Weights of a small GPT-style language model, trained from scratch on English Wikipedia.
Training: a variant of Muon for these matrices, 782M tokens, 5967 steps.
MLP neurons of a small language model. Each row is named by its layer, matrix (up: input weights) and neuron, and shows model dimensions 304-495. Each number is 128 + 32 x the weight over its row's rms, rounded and kept within 0 to 255. Numbers have three digits each.
Before each neuron's rows, "fires on" lists the tokens most often at its 100 highest values on Wikipedia text that the model never trained on.

fires on: " as", " |", " for", " of", ":"
L4.up254:151158192141122125180149154135124174129117146126169131162101057141114201062072152125131143102211081111094112083139131079075125146100114123144097131119089134152034162090161040164087185110104094150085086125099093118108144081168107126131109128113090125161144128186103138129118138161164158118163110125106114123164100094140131101102118120088164130150125115103145093183146127129152098128137102131145058129153135124065130123188144114166140121050132146125081151078140106131104135101111101068130144207129185103137150176145109104179078133177163138185117127154121113117157143130112140140

fires on: " of", " from", " in", " into", "."
L4.up766:191117137158071139131160127184141156149109098148130129122111084125068157130110184144087129118095096068154124108091133094100120182141103132148082170125089113172038071062139173047126096104115139092152134133104104076107139157174152112140126136162157162141177075084111118150140090134131171153065169142149144081172156161070165139124119097171139180094099151086099106107151111093117105103154136112167078148054148138155160117181145144205149054193158169082152078127161111145118105145060084145150157166165129147159076103108175097136166122138134104112124150105152198119095137151188159137

fires on: ")", ",", "}", " to"
L4.up795:111149128114121142072091174108111168135110108115130143134129114150128143184119086068159151088114106133129166160088131167159108058119120135181150129146061103122114121125098076134153155130138118102121088038086144130123119103143143135123142113055168097183118112126119172124138142115128123136100133124112139099115130159092099143156138114082107130122134159104150176147122158124097111161093155097132152079065177103144111046141107127161139123162119118157103123092077127173162119120103159096105165097123115180166122112085088130055089161094145135137129118135076126143101133121187104116

fires on: " |", " (", "=", "it", "|"
L4.up907:182180133171149130075113170147109146124168118117113089119096208125148110169147125062161144156201163074164188084136127128134126094123156112129172130159115142145131213169117174137124145134165165142139121122137072138096071150150164116149092117110167157127179091094124106165145060130133121088104172093105146205083074117102099032104144125111076090173138175154140172087157102152069094141151108125130173130114108128107158150127089153125119162138107078140155117120106089109143140077090096150141172108101157126098209187124144118168140152122115122156105127032181092126093102141177143147

fires on: " =", "do", "=", " throw"
L4.up1227:102147150144155179059166061098103151187149060138100141106184105163110154183125098124104115127149183112115101052108127119077181160121136171110080086132105079168138095174084119166173139099105130060110096171150110093117136156119095113118168130171138142175121156094112133103110156119170039185088169129121067107208141095097144164111173184126073117150125138139132171152152085127153160141173119139159181125109136122199137117137178128086098124159126095076166133092131145123132102085055080136182155158098106137138129154156096042107143177062106106102185067191120088078127190082157160082

fires on: "=", " of", " =", "\n", " (", " |"
L4.up1775:144139122141160128131106092148138163130096159127090111099098096151098150163148116134116127128161087134130141109124194173125117087098115111112064113192072135060133117137185133158155169171150208131119133072095100143155147152195137146116151143231158131094086076125102073214118140110135107125103142100082162153141161116127121107117148076106109164137077111146119124115116139152142110194142140148179149089131122136136155097046102071172103102132107130130104151197138148125085133112148116174086149120110118118148136095082141095102080146122119077150113141103196124166133132155151082132

fires on: " of", ":", "|", " against", " from", " at"
L4.up364:139119091131140085077109139184093106106156094096143126143092169166079165125136147110164103098216122191110136175121065123146111130178108184120063177140156124145072138139121074154121150149085118163114143166112101094146145117136160115150111085102196160104082070151105131191134113183073177099188119146140141110140166152091152174152108140118120118117156128152227169138184133205129119101120126165139166092113135138187162124141147165189091158064108178101142176117105122108150115065134116143161137182075088134151109168142126078133158124131114070184093166141141104111100162135117123149

fires on: "e", "s", "l", "or", "k"
L4.up445:110182113164127098135174128159133107133137161184149082169145112160151095127088133141098151127187192100124144167091128075099153094188127120085119099157165065136155141109072094161129119179134106152117132070144107145123148130131095103115086142173160131082085101134162130127057143107143088159085090050087081191146143141117058121136156151133135134064147090145079120192131181141139123158113104151133117091170092139127139156179139137057126139114112139103165156114127155172144112087118116142098121157104112141096066119045134089085117166174121075157175127147143142144094096120127095139

fires on: " as", "=", " of", " ="
L4.up1961:098109093087084158152076122114074161113138128158120078175124163201124155145101165174188144124126094090110165123160161111094101199143136079138108099164139192164111126109134146050112089178138119122157094085128122165046073152082123112160139165153086122075071082153123161142130103133101119148148134052122172088158165112114146167100117114096123076136079131118085155137123149075149172098138156129160142060167081102129107103124120108103104166149065173099171195114113050123111068160136143113175146090123113180100089075120178096134072154129120111101085116123149151132103105135151136134

fires on: " in", "-", " of", " (", " pen"
L4.up1511:152101094131152136136111149127109097132185133107170160155132117144157139142102156080144083130144088150159160144130107129093125124106064124052109101119104134125082123081149174136165111196156072067133156141062131139191104136097141165125137107110169115124164131066177108160174163125138065187096130143141155119141112123120118167077115184190089112082097079101158116115093169162156149139118112144125146113119151123093146132172077111176095170125095119162197125145152089166144104105085180130171127078151149097070095202111134103138132082133136119156102132163153142092124158158123183136

fires on: "'", "i", "–", " of"
L4.up1744:153169055107103113157211110170230120129146135123075084101120121131135171119135154200144157146179128153153085134144155128106102176091119177123133141111113095147179151078145106205153112121131211131121090114124142143112095140145096149112089157081133177144194144144172099142151090141104090130128131127123108142109079097137116093124216069187106102148135114186139137091176136170109170106091144127137201112103111158093115136122114121126092170094090102156142119144107094154087145145102083084112113116087114148237092125105093114118119158108107176140144135082132137126101138184174154117

fires on: " in", " from", "=", " too", " less", " South"
L4.up1308:149117127136110148151127157095109134140096145115072132146099137125149106046085126186123070115071129147059094116134124113067100113099108163097111151139206200100086145138158141146152154128163078133155123120144115081103081105079123127083157084100142123086103152167055136138117162147145129132130143065109095097125101104123086205102145136120156107152151153098136148190107128145142181137178158124143147114148092112099129147131101126197168149110122127070118127089081122146176097176120076132119127149193144139163119150154107130103131144162150192102153104057153090143157132206108103127

fires on: " |", "-", ",", " of"
L4.up951:059166133065130155209026135110123143124163194125124117125199129117145153183128098127138173122084156255175127116131149160077146155136139119119123143160156116121111116144095177135129070195138133167137124139076179155118133108131101150108116128089138101106165075124131118084185133174103089136161105139096148172101181121143147124110118172167150129110145101093103139104134130130172192139143133088149099161100145089099162112130085128159135149086111090108165095102117091148107103094181143175096124126105128119160119091106138142161162087078159184153104096058122115078163141123060137120

fires on: " at", " =", " grand", " career", "obi"
L4.up875:117137150095112148134157078150109101125120158130153109064070183168188112089095112121181114172111110168109101124095128131107134142161108100182121096121099109078146113104163143125147128207130107116129154147113141170143120162123081164127108172161118144154168136221155188163164090118149129156164156133144099100140202109140137187139120079142128032088098148120166107135111136174173160094179121086182080160166133085118103185104125141140125110095146076085088119095076139118144193076098137093117057147159103111115067156109119147099120142090132177124127119119140119148103139152108094080

fires on: " in"
L4.up1088:178133185155104132094115134169110156121103146103077119126059088070158125190136107147135104137141131095107102157139152155080080178103066147133082135088207159114163121135143121093154115139084100143136155148152136122114153124070177150159084101123173127145079077118185174149083116126150101155033126166191155107105129131160148144175085146154098122078142123101149140147128109112140144143085115161170087165142158146149090080174153091165030120129125095138142072101131127106129091140103150179162048125203113153134138102067192094114135142107137148034141108065158108114095134116168110173

fires on: " res", " up", " head", "ort", " Head"
L4.up1974:129186114112124179123117139091124144143102124118147152183127146105200108092127135103139094151121080141166102161068106112097121104145097134106152126121128146082078197163116120078128114137164117164124126150078120110168124089126099101119161107114130052104141070099103151128040142172096122127075167143079158108097115077122140097137139147121135145181139186109108128111072131097130074125116146106161066135168143147086117127126066060122164147104130086112168176159122180129100129132091088078139113101119135096100087166103163152085148151151131092178151062187163087172114159178117143163

fires on: " in", " of", "ly", " times", ":"
L4.up1317:130092122114111102128138141119138117118096170118108158143072030138123113055083157084096129131100110113127080138140132132051133100151097114152156139148140176111104157118080066096148187129129140111145151128111091092121150139138082110127095146136191134130111145097060111149182132129116143135119158128155121133120141067123106142094126060089163119142172201036103138198128115148132095164121160056112175099087138145118158095106123090097168152131110130034141120153156100132077159068093075158157126165127159098185116114157130213157090106146175165144132129141149082159106147124112119142

fires on: " of", "t", "s", "st", "ts"
L4.up1579:082086135118140149131092072151204133143163136117120101156137110169149136081194120092112129148150114156130070170119094119083099103110121132102055101158076150121158169144122146157089115190189133150117129115140132193129123085123128115120143134154137176130087127144062214075146091117137116085134169130133151097080177130118136143087141110068090105196118146169116141124050192118123153131146124087103123131134151120077107094158116140152098164134126152150088076212138109105142142132099107100117059169095170137115072167111100121157080132143071123129108111142152087106146170146177159090

fires on: "s", "k", "t", "\"", " itself", "n"
L4.up2012:131114139079129105193157099132125144168156203109104078145130167102125100113126124086148073149092129102144191180144086060120093129129124156153149089160118168089113097184146088155137183087195149155148139052116165176131113098084111056065098178210095060163169139102188125126115061078132134103088111110095126133110165134170160112177093104099099118142186112093081167114113150123130180151146096096175106129111087122162135110146127126087157087139085157118149138072173123155125117113177151071110138149133120154104146140080101122168082118122086106164086163096105102167089137137168168120

fires on: "D", ",", "M", "-", "'", " and"
L4.up1045:141157143172121095143199136186147132159124105117132176097148145168185146111091108100134139148107096132102114130155151089073089144103094148185125163144104112108161095149062117133024128098130120128144134103095133100170124114093124127096069121147016196099116127156169118072123160147110092152117166225100116142138090133159196116162093095098177130138140106145138144127134174122098100100139141160128113090100175114099102164054106109180123076167162183111170109113091184136175098125094076137102030088148126102135139111139139113106159081148173098104143130123091088088139096126133152058

fires on: " |", "a", "-", "'", "ia", "pe"
L4.up1633:124185120114127138094107170154087156100153133126122131096090094147096120104097149155128122062147115110141087151094132165109119199119115177115123142109122143095086108136092128081146102139136159158142143086088193129096164067169152145181114156092157116184117216126185127098102119176096143160070141079158135116175187092150142211131064084147111143145093127105178131108122170095129148113093150140143140168071193114158094116167088139113124152137153104109099076165155126170145116076115136098115127129159089163186154170108162168138189128168183116152175105153150037156147131122146152132

fires on: " |", "li", "do", "f", "imi"
L4.up8:111136106095096119103102134149109137082151053097153104128111146100060150090104163146111092138111134130147100093116110138127123125145133078052091175129156133142129133145138095129162108143110069153157134147093134051104180165158125157145095087043165147156146158113138108151118073158125143126136107138104180092100142185115083093122163167126102103145145126140123120063150168123124151111106141169103118201170132131136059115164125114104165168113108077112145091083163130163162120090141132126134060144150153102130120069120079075140165126110099138125125104122158158184142109164143117158

fires on: " to", "ly", " continued", " capital", " of"
L4.up518:142107088132131148133095122145102213128149129090117143149111172093089152147162116148099119105144129160107165124144178131132115080130137139151145133110105113116127165145124104094118141167115158092136125163139145180089102132128153112150113112147171131115125115153117147064108157139096214101087102102154193137109085202110174127084106169122098145092125142131128107122133193063139125174127148098084149135155127091161123121150123108177142197160157146108125105145139099081137121118119128134139149122153166128132027164169140151125154146113166157088172097100120140227077142184120120169

fires on: " to", " and", " I", ":"
L4.up2438:124109122147146046139125184146074176100114180098146135149119171133115155117102127187121135116104149099026120089125133142080098154101128177158128088150075193118119125145171107108119140131136183066141000057078152078122110131079117137134140119102128084168145142150126133182161183135153116090107157177165131126131063202074106134114125148099161108132118083131107143124130103154080164153183168125156151103190133077094156118117108091144143124093142182133098115174095170149126160134116119070176160138145120151129140079156114156106158154081136150190099137125129129116116119183145120165

fires on: " as", " was", "=", "ief", " from"
L4.up294:062131098152094107174155108156100148074087145130112075070149159146113160098147188139208146158178079059098139132121194150139065135141100084149065108141116121069135118095140113072135197117219140096155175081095085093132109129169183134108068119107086140135120147123120135152112119124120115113116097064140188095075107103121150158056115153087119137118113098039097108128068172153077103120122098102101065158187095110111115138162110169146096140124087151108173175191108164111115161170118154198123133069202161135149133144185089107088123153175127149181106115114118148129133107079154124134

fires on: ")", " |", "|", " −"
L4.up1289:186143125149119111109074110128126095152122143076109148129106143108128145099144142068153202132116159093133202088070107129098137074172107102103143098168163101061074094177130131199151112123123099128130089124169121131138050075101170125121106172123101149126096093119105067060102150134120121055089140105135121085094084142081085078101095159139127112183158047169080161114047143116115125116131103161181136100126151155122163158118152082120142087121119157098147152100111143082144152167138134147111106099159096115091161108101139127134167097071146061125163195128148082128142128129150121132

fires on: ".", "="
L4.up327:167114130112084068159144159166048166099129177166111074163102096102111129153131173096159193146156104104056096190116141117101071129120145157106114131125132137123115086087075098167119123158113090144095076085114158125106097144128118157121172203148114114117169079085144101137113137117114082123137127141093099128097147121098087145094107144091077100113140088144157079100110160178095150205089127081142160168108123090103168125104015170154127123102139125129123118110110126151154123130127161170164156245154081124114171070129157061133164106186140126126101070103155133087108088125120140148

fires on: ",", " of", ":", " the"
L4.up2324:159059099112107106170145099142073142121142181109153149104153139086116125149117130131159157174137110164130137142108108129143080184148116167155082134058129112110142118152152065157119165141116149163129121116101108108101103206185181164119066112124156092136117086131113099168146195166054119116135104068119118167090125104075203169172113118154211112116176153120130131199108094113151127182130106174228112151140142144128143127059096066180060123099162114148127139119044128097083140112112148154088208112127108084129088154151145117162146110149121122104158141143098137076073146142109172086

fires on: " for", "9", " more", " of", "8", "6"
L4.up509:162105152112155138139118089148141152137136135117110116159124081147143208131143205073126115083111136152120071204119111131148099134118107080180090083102180062031173145095076148077174115131163116158080114170106110057148128122116155139084116088138101142094115162083191105134150153160134168166114132115061118095084123168175212126150139168166138146109102074139121075143141182158106128141116095085088099150175136100137127192150091144094139104129161061143164130135096181099146165131066116088113117130129130144193099157047119124098092161068158131058153121098121151166070134085143119100

fires on: " was", " Bl", " as", " named", " Bro", " Pi"
L4.up2473:116067121086146177177113063188154099099116086168125172140106197128117138152114105163119197149164116164136120107153139193176084160074113181164106106108117164198143109112135105127151095139139157075160156104131167113088044160162094125128097085146066108096100161055196194114156116105118086109136142093138085093095110133144213098076139133108117076139133110154134160082069158126130167094129112130120134112155127110110093142195103155123173139093117160121104154123150056104139146171070113153196149114140111158124142150141108169137138113104146131139113082119111137095112120117141111168

fires on: " St", " San", "t", " Santa", " |"
L4.up1430:091099149128053150117133190112117137131169089125140111143090120143113125111088099151088152144123135114119078119100084166096146165135130205131085069119173095142073132077155077123171108131119157198178107127120115092104101099094113094137140132158131089160105055165098135126104143141144101185101093179102096107126098171135153158156020092142142140098069159144131133119152115133100106111085161130165028098067075156067113164198149106130195122160097163116137110150120138090111111156087112132148135119176141143135085109077137161157121136176119036136096134119118107101180150125130100135

fires on: ".", "n", "orn", "-", "ess"
L4.up2250:123139141109108098169102111156109129161152143122101126129132101178092106155217081177153119150130132138123165105199162177133177058155114176139099117113149146171081148189102137105117113113143108123150110165130195127122071106094096119153078123146105152123168158152097147177118079149136126138117182111118098107149122141096081131107081106137121133184115094108076085081112112118059138132155138111147139125138185124181134110162099153129117138024143124093190130110223182115157140133113174118097200127133132143083138099118162193161133212113097179158120115099126139119104086103175115117

fires on: ",", " at", " University", " from"
L4.up1008:076172125135130145177164085181141131165165118148103138130162085100159094134120158146109089101168159093149089126149092106097146152112089149165091112123123155149195160154121104140124172099165128102068158092111142092166129122131107125084096100125067151134148171139146081140112144213129138106121106090066117131151107152143082130113134098116096121091109088173143117133105091133148120166173117179180127080175114133134101155118214143190175191090151111151131157089071141129134070131097120111160152166170063092116085180145146098129110135180080155150110103126185066109097052086154115126

fires on: ".", "r", " number", "t"
L4.up596:141147138070139097123115110140162124140160132091139144131104119116116121111129097142116165110114143133129065184147136133081060091139136156135108133124187117130081129110140122144176164136094122078151164123109112166105117134188086166135116082168121121088117099093120103125091087134113110117127133097205128084093138169119139091113139100139095152154120166098113175146145146134103217164116126165110162131082115121104118090099138150147138117139109127197130133135101232114118132118098097083165182081140089091118093105138141091134124101153116119117136113063133143115132163161114084136

fires on: " —", "-", " in", " -", "n"
L4.up2238:137201137097097176133154108123119064108088190151119142170118132147123147137131070132085128126127131135134149151107146141101118085117069146152130117149086148101139156131124130133174082145164153157080090152108127127133129065123184119074115140166167063113115084178187141151082103168120087135177158155204099103130131136141149115118103147163096126096150140072178124120135134127067156112160140085116142126119132107081179100113118129084158132086144112056166110112178137104154125130137095112192117129177176118167144110120162173104135142071099128116136155184177152116150131106172139136

fires on: ",", "I", ")", " then", "s"
L4.up1282:082133136160119130126141139114096084075080115185133110112130127198130108166125121103162095143133089142061157162133099108124107104160112127120132097151147101118136135145142134180164102132081068135106129055144094128150071074175143160120088078092116145109141164142147099141119165090100112101146121160087140185160149134155143150163103135095124100180111167132098199131142162102102179135083131133093211101080101122117109114107161127163170179199097117075134125173091086131108103141104143103163136111091125141160163179127149147170158091095149156118153121135099103150137125126133124093

fires on: " in", " at", ")", " from", "=", " against"
L4.up1899:144079137106173155097127113113147144125088148105132122123109130105159071050129144155167109160159138130145144078107140134085130140087107150221111162128090184131110155122099114136179082170141132152060080109081188137172110077086161114079120152131112152129151075196083132116143147142118133085130105070147135170124153110178104134123098157082067094119104191099181110144114118152115193144112117168158185103177105142165143184172062140183118100111138125103205115124119131153115113174102145157185147124211163114124151088152142149148111099141200148132111095101144105122103121081168135161

fires on: "ti", "th", "do", "gu", " up", "d"
L4.up2508:164156089129107125125163171116141076173138158153120095157102136131095106082108128131163158097135166108095152147079131124096090156114142131109159201155179138128139082122093102149073170122165137090130125132074115150135152147127088151124099168137116182077212099124101109157067181106159125121136139167111135082144083026100094128145148129089104138108113101138167161126116156203176097123115146110083119099162154099135184128151156168100171139059131145080128113109105137172098194092161117142102102122135142083087149096194088131147133105095142119115070119151160132156129152190131148153

fires on: " |", "rit", "ah"
L4.up664:124155131126108127157135116113142161173143098137111148149152130114060161163138146074116109148166110152143103039115062109081076126143096200103097110137126139147161171106155121105170173129111112130133122147089124109162212144136162093186124143069115121148136153115088144136130102110132144089138111136088095134108073145146130087121087127146047142091134208112136181109153136112143146114131129137076100152074162094166095151119132073122126158080134147166166164185101191154178119080062194125137095159131198111134138099060140107128157130084097065153111081108128184127187191143134139095

fires on: " of", " at", " to", " above", " old"
L4.up832:196118175198143103053111164097086133155166125122114146073150088154107184125126124133111166127104090119118119169094159121097092068165126143132132152097111114101136110134132126125149143109116185096127167164080096114109096131171153159055119120136133117094081148125072082130171119092136129116131148156184175176125130193126132082097143118176154143116085114124120175141105132156128108129047137103112125124134131125169113159109157154159155171114134141123178100141110174104121061208070171204142118156163171141105125103133131186115120132118090154152129153141183173138096130116146133138

fires on: ".", "=", " later"
L4.up1712:119134076163099087159122138123066145128119145153132080118104136150112074177104148107211128146163159070123134156161122062136133169153131108131139146156158085074077093133128119118175124106127081124151074124123142185135095114155053169108139132170075106198140124128125196103073128180066133149114126156143157156174088103141125110104124100086087129185130091164102124159142107144133134117136141141088168126128142189146185092111071145136167173134137105076116125127096148109128112095113150121127163186139165111107130121128118069169137072097173112134185095165157097131161124162132139083

fires on: "-", "so", "es", "esc", "err", "as"
L4.up868:162110131126119106133126131136103114098095125138160054134062056085148182112181133106142128090172172134123099180102190124131160164099086111121165131163184089094105104125119108131164130185140093110084155149057168110105133129145130146118132140131153206139161118143079112105176057105147093168064111144177144138140127186161131150073130162137146118114083131118146127138117127144124134096121136116122116181175149199090146136075164202085145048165115125074155164117139070114122178132107109141081084116076117143124138044134109132154185121166118104113123160121109106093176113106148143168

fires on: "s", "d", "p", "ele", "S", "."
L4.up2474:140073074111139145140095114134061095172157128113126127111118106209158191107114119105131108168137155180118143097068176114131190125173107128159156136161126087117083187117132136118181140140173112177144183153034131145118087076115174096089107175141180160094094158061093163097087153086117042068128135107148108177122146136157084115118177127128110152104121147122106129107174109198167186102120097103157109105147093141151136150164145130115119131122218103103139159089141112139103142155131089114108175152152129119172128131139137149137190119094119146132117152111083125095106154074134129147

fires on: "'", ")", "-", ",", "’"
L4.up1657:105146111116148140162131097121134174170111168153094175097176125142111139129133086122165086141118108125084026114139138138158119213119094156103121119080104130076101162167054167052109178144163123157144197107157137113164128171114077167120092144127094150127164116119061102117142181132120121164126098145098135093151212094173127115135100140077113128100164100102118150149181150142153160148100129095102096168189126099152070116112141139105151163071113093126159168156128131111117046112163113138092127163128142127083192121152138203118154116125194087177179117157069091097133147087144095135

fires on: " of", "y", "ao"
L4.up472:113188165106107055197147071134153093121116143104086159149120126097115061109124123144101165124124137180161111082152133149116083144117134097114132173169109184148183123207105114117103098146128141152088111198110152125164124155098117138106086130115168132134113073158182114110187132097108164155077156066140141108111089189106108076119128175150092163150144172147156158102117111171102153107094135103106164223157149120106083156135169089106123159096142121141169128162115084177098086073129141089098119126124106106135125074159077149162160106183148143122151113183100109150162065106186119118

fires on: " that", "s", "ing", ".", " career", "oc"
L4.up825:130107118158148111163137124128152113136114148118124132137192116147130146137112150189113142144129155185125136104077092104140168147130170136163170160134126169167102117083098093137218173109143077118102183128079085095082075166152117174112195133134079116198138029123216097142140131124175075110109170120148069204178129098205073156153137122195069101125109101173142174098132129103159112106143087107124121122152120191125147129137167110092182117140149122159158122172121158119123089187121117056170157114109115146117166103148111079138110150142109131115142127106104119110168127066096119115

fires on: "'", "t", "s", " close", "."
L4.up1007:112086128121116080108135134129112207159103115162130164114106156188115090057162121175135142158114167132136063113106170151112140151204101094100102137132160153128137104100182145090127171117093133107095103072093049104163122123086117139129141078059086211107125085102099098086129115160080124074168098099112146138096135178106107110098114102124112084162127139115157141136168157123096125105194142154142182199064088090091080073081119147140114116034080129216093104144128129108115171074104079168142128147117033119165083135160163127116105090153083129116136095135171147162173149168131137182

fires on: " in", " for", " Best", " of"
L4.up1303:122104084111110078157148129130123090131096171126133135132093173130068142142182115103134178179140126088166135116131128147106069148140113112118067145112095203083080176152133115138100124111132149139105132106132094161158139138130128150125123136099157081150095216163125126111149145099098148132062177145070171133092171158102155080089091156111119118116163133087124132129102131113106178090167152112111136173104170074082201092095101120176133166166128177134116087179128163146184087101101142121124131112180114082142150145113087111091161171175140171077111121137143111142124148153099122169

fires on: "ha", "8", "-", "r", "ver", "de"
L4.up2500:150102167102145104202150194112160127125193165139168156173074144168098161123094125058108101101115109108153090138128143071172111129079097072134101127181141103112076142122176133143062141151106093092180165075149138125081121128064139114100115126090140116135103151104151135083124147095110187071147127118180108109100143120156057086126196093154133149092146110149073107158130150121098109068113068131143161112162122079103121145109150127153121075177130117122114163160194118104178143106108115045128139132135154167087132160104164120159127144132107083147152108138157107143177159081126155126

fires on: "=", ".", " years", " and"
L4.up2289:137137105130131089095129154126135075128155119136113155109230113196095090151177137116159205161181177158164125145148142135093105105177152164127125136193123160117101072141163041129117109088173116077100104123102140146144088142086122129099175098150112083110147128093084135129171213133153116164156091120099083217148146153108114118111041184103080157136114113097125062160081102125128162179177116158106188156140055149095118163116142114078107146156125133158152160092125132142127090088126121164125138125145133123090124093152114110226102083182133147171163145124123119161138161155137087112

fires on: ".", ",", " with", " and"
L4.up1118:118104161110105145133122118200070147108157197105167113109131111138168092191126124151116144144128114115158171099134140137108067134138118151083100145151074106120148069135102083152105106166121140174159096132092116104118110156099172145105082135129097140102114140097129123126131168201114141134173123161049098181186119130104157084135126136133146139077114100137113101107069136136079149189107091118162085149154142094169137148112112072139091144120138163159154116158092200139166108113070123082108124151130094112160149071209143110111136131182103132140130088154126121044104178156138124124

fires on: "e", "ft", "a", "ese", "af"
L4.up650:168146160166075108114144137164058075152143113100155131155132100128121162118102118146118047082097174147112142137116131117143156100098117159131143150111152170128133188152115159181181122131105121111103125166153079143129105127133110117155118180100128128146171166151165135141063170129168118138135132132141144126138148152134163187118125053153117144176106135087166139125065199160128108049111133097071122167131140112157093138161084091099115119185132150116156130077142150141126156110146192108159105119121156134108143105124073107099094142151075069074140135131138161097156112061137113181

fires on: ",", ".", ";", " |"
L4.up405:097162122107099125126108096128157165075115193177148161187132160137127136106147128071135124111121121154165137125149078134097053116132095141117129093100121144069157094105130109191163065147161141137143077161080179120085065148134162105111137147105158105149130076164196115090142161110179172122152104163103152154127160145155110169199096162100088060115153149118131195169158174127110107149107162156106194125130200158115141125154134164124143118119123126134130123081124132146137123132133158115123129142128125096134145152143140074142163035157098136123126076102201108142120067121136115118

fires on: " |", "|", ":", " assist", " help", " helped"
L4.up63:147077114071128120112105129136143163094125137154141168162130134128130138160163103121129188131105129136033183106127126131126143115118104096122092125172126112116186202133110097123085173098129081211170129133148143125087125105106156147086137193145078163103198100179117167154113139076164152071199115111094149093102113045125116099179139094077131086119133060073088106179090132119125156114094110130099158136114178106132162143110178179086131126143101138127080103137159083088088116153087156164136095124140155076124153109128106105129113172102110188042104158093134070145084130126096144148

fires on: ".", "=", ","
L4.up1496:098145126169139124123094173146058168083101127171153171086136096083090164137179093102100095175105163155123081087183130112176090120126179167212108112115110131067154168108112022087139094151090110107116083160132077105093137115160153109126102119116127098167149092115094171165120134143105083093106123111146130141144145096104092149112131153116057115106126172090086090134116101143161196132152070106175160146127138097132128122214078097094089094126061142156105142113167134160132100113113088115155124195195135154149100053124131087178119115185115149196132075151159131131115080124141103103

fires on: " =", " |", " a"
L4.up287:109104099155166104195119132105168190170075108110130148070133155143123053160165091116143095109124127110041167127073192104105155130114138164152155152108135161119132111156147136151163189083122147100165127145103152099153124134125072127167169142118114120106135127128114127177102161079177109142181138110142112094148090118099088116134131139120100124183153130096143137089112085134099146108135142115156160074108187132141128162063178122099183134173127139108129128089090104110109082167043141096153136166121109114124170070045097123065155107131140158145114124189137153093148152076150150065

fires on: " |", ".", "|", "("
L4.up906:098110167138130175142136093100105158122158197137137095125152115137110101183138137159085172126116064120114067102070088114092113127156195118109088075136143161160084117138149152135078168210103110155170061165164175081107117121091100150118109084105075101127217129125104121084084179158133166116162117119132095148127120160113116149075132136112071134118096135157137132102115080135140116219069126136095114153067184125112123150145095148182128192131124128144147109138122110235134108089186161165107110110138159169159177093155106106133152147131090159144074089067181117143208173134111141103

fires on: ".", "'"
L4.up2135:113148158086174126149139124126128157185144130124087112125217192088145098062162163091106140169096082095133072149071133136127111141149151081120105173119141192097114142129128154102121126142152106051131126166090147089148101144079109136143131098128156106144175096127121120130130121141158151131133086134147118127093168143100097095127086155147133103171097154147099088097148114092086193136118132106148196161167155143140134094198140101121132138026064090161147127126138128140139135118154105105126137149147160108145093139122145150186059099180132087159146127118189179110220136124133105151

fires on: ":", " of", " $", " total", ".", " High"
L4.up1764:154111090148134101147105111133179071092124123147126179141100160146158079155093124163160138144053035131143119114118122175196103091145145205079126155172153157092111151108124097163158194127121113093108056150139110106135063132188118127139126144082148113114129129092136135107116120096138126095116179123140133167148075172154132124083062105106144196025136125118119224092082127137119158050086132106090173197122145163177126131100170144152108142133067083182154084112137131137056152099100157123196128143146141176128196120162016110111131169103181136166138139162168076074156159128105166083